MLP neurons of a small language model. Each row is named by its layer, matrix (up: input weights) and neuron, and shows model dimensions 0-191. Each number is 128 + 24 x the weight over its row's rms, rounded and kept within 0 to 255. Numbers have three digits each.
After each neuron's rows, "fires in" lists the words (lower case) most often at its 100 highest values on Wikipedia text that the model never trained on. A number after a token or word is its count.

L2.up541:109157120100108119100138124134102153127117086161097139152144160118079123174115132062095139099155171082104115104089122136108117120133131172128136143091086170120121143137125129115131138115091163126138190145125099132138134145159151121114124131118147145157141106133106120102111079124110149119104111130084153158142129151134066108136140142119146143155100087133135149113180071138113144092143143129118103128140189099115116163122134092093135109088108132131171092161119150162122123128145116088148123137163140127134121135121147097172132127158133102103175109127151146130106150129153124132
fires in: "type" 17, "division" 9, "five" 9, "statistics" 8, "life" 6, "name" 4

L4.up391:139106143129149138096139144115066128128109148145127137152118124119068132160103125122139109123114111129143127134200124129086144157130128120144165143099112116122106124119186117142110155173124140149170116151147136100129092160163153088177145062138136161155142111155115106149128132146151213097107150128086103135109106131102166147096140113143119125142105129137103136157129112114130123166125115130127122115106089119121135134113104174138151102161161114129150139111115119169095107137162092108143144158116185084123123112123095131124112171127145140119114108071144144138119106150129153113
fires in: "because" 13, "said" 13, "until" 13, "due" 12, "solid" 6

L4.up244:132084154178098184130138125131102129134133142166103155110087120173147117143135110112102164125137122131129148141125102102116134141173113135117131162128123152151113116150142122155208127127134143146134161129164087145121135136119097166116142171117111157159123120135100123127136100087141129134161130111108195167132142123136154163138127142107114151124128120136196103101157156135085092162173111114151146123089146085132149135168131155100133129119154097138127110111146146151112134158103132125118143094147126159163104128151128154128099152152122146129175131166101178109072100128126142125
fires in: "1" 16, "island" 10, "johnson" 7, "united" 6, "reynolds" 6, "johnston" 5

L4.up572:083145145138110127104157114133136154115136140137112148154137149175100148111124156156084102159167141147119133123141145102125159083163163131128100144186136159134137110119146157135147161085127126143136169139112122122136119129140110150110134087118101090122090119154148106118133138115091137077162130091151118123128161159170118141110109178153121120142149107091130120106165141154102129107110142084142126131176135092137146105098131120094133125180134150106129113086145097095114152173135145120149124123161103108121086096138119104158121141144110068112130173119136118076128158108072145131
fires in: "game" 18, "town" 16, "china" 10, "home" 6, "grahame" 6, "ncaa" 4

L4.up361:123146104099119105145146085126120147123133195175156089104112130145118166157100156142148117113145165122122087069152133131136159120115175136109139129138124111115160138111113161133134119132119111091132144145138126131139122113132136143169151147122108131108193161134179148125166125113072086113159160127165183169151121084145069133165125169147116119126085115098144131111141110148099135145127116103135102107125124097132139158099096177124108137101136147130137162128132137115102121071138158143117119113140115169076160111118133112123131148115116148107103116151108123081142115138141138108
fires in: "that" 16, "who" 10, "only" 9, "listing" 7, "which" 6, "consists" 4

L4.up541:170079141147134103133146126148148081181140111165072115108123155140135138113148112120152151170099114122145147146080102096099110158132171141120114095138070075143127131145060157134109127169135128131146134121115099132116080160142159138092125127165110102098133059118126118160147119114123144163094118143148128106094139103135120110131119125127101120146133153108147140130156153122099154103117162119142096089134090142143078138143167103134125120116131129178134134157152138166065105100099116111145131125128127096086155128117113104129135122137139132166137105131144127138147116150132162143
fires in: "following" 25, "number" 21, "one" 12, "being" 8, "very" 5

L4.up61:147160098095130132128159144134120132145117152117141099155110092116131138143094122117133120117064142154142176095114143144128114110147115122126124106096145127131131120119136130115137132116136132131119142139113114131136129133148084155150196131054158174112124093143089168130126117121097138073101161120137134172124163123126100134104097165164131112165128109092112110128135142142152107140076132126127117097143111157088131160133135120147146129172128160152160104142146123122149153102161135048145130135077127101133137125134113141138113166091152053115147104105099165139119151154105162124
fires in: "in" 62, "from" 11, "during" 8, "by" 6, "to" 4, "after" 4

L4.up652:176145192121147120141159159128128131128152134141076123069148150121109165104104132149092101122143118119094144112132126129132149094110104167168124078125074101173126143142137117142125145104159126080096107062112165136126120146164138140134116093130142140103146120122096101141103132100131141155091131140152116100132130092117180113151132119143080129110123128177119155126129116143158126134129146183105120148123145132151148106112112144115094122160089130120140143145150100142102110180093118161139130142124111113178140150100073151130113138097132086124137147143090128119128108160157141105
fires in: "television" 21, "released" 17, "release" 11, "role" 6, "relegation" 4

L4.up209:152107146144127139127143123153136112146130111163141144127162131151152136129120112143139133109126121159110131119150189137106126111104126109124157116101165118120127102115145094114141134135140093128104146126124095135180138162115131102106092162105151114121110134125113108175143166078160098160120159091112124081155118112087095141116143166120108094142085111178143134166120071141153121090086123161115124143145153096066100139103122147118137061117148130098136130146130083103123146107138151109154127099102122117169160080120128113141121145162110166131103128111124118100113125107169176091
fires in: "can" 13, "tournament" 9, "will" 8, "may" 8, "tour" 7, "would" 7

L2.up53:127146147117123120139139082127119109158136111124170109103114120148143126104154127132137142113134095139120150105139142178118142154112164123144138145115157124142109126128126129137118133144075174137122094159127112113127145123147130138093135075128116145113077095121116090161155127150149117136170118122128134143123112108145136140101081131147105126107128142150137136117146202128116113158138136155156094134134177112149171118100155127123117125158147138153113119106151114178105067188152124121153142135099153171078200178136091129124097181111119124153094124160155125112154147120111183109
fires in: "location" 10, "located" 10, "station" 10, "lower" 8, "associated" 6, "time" 6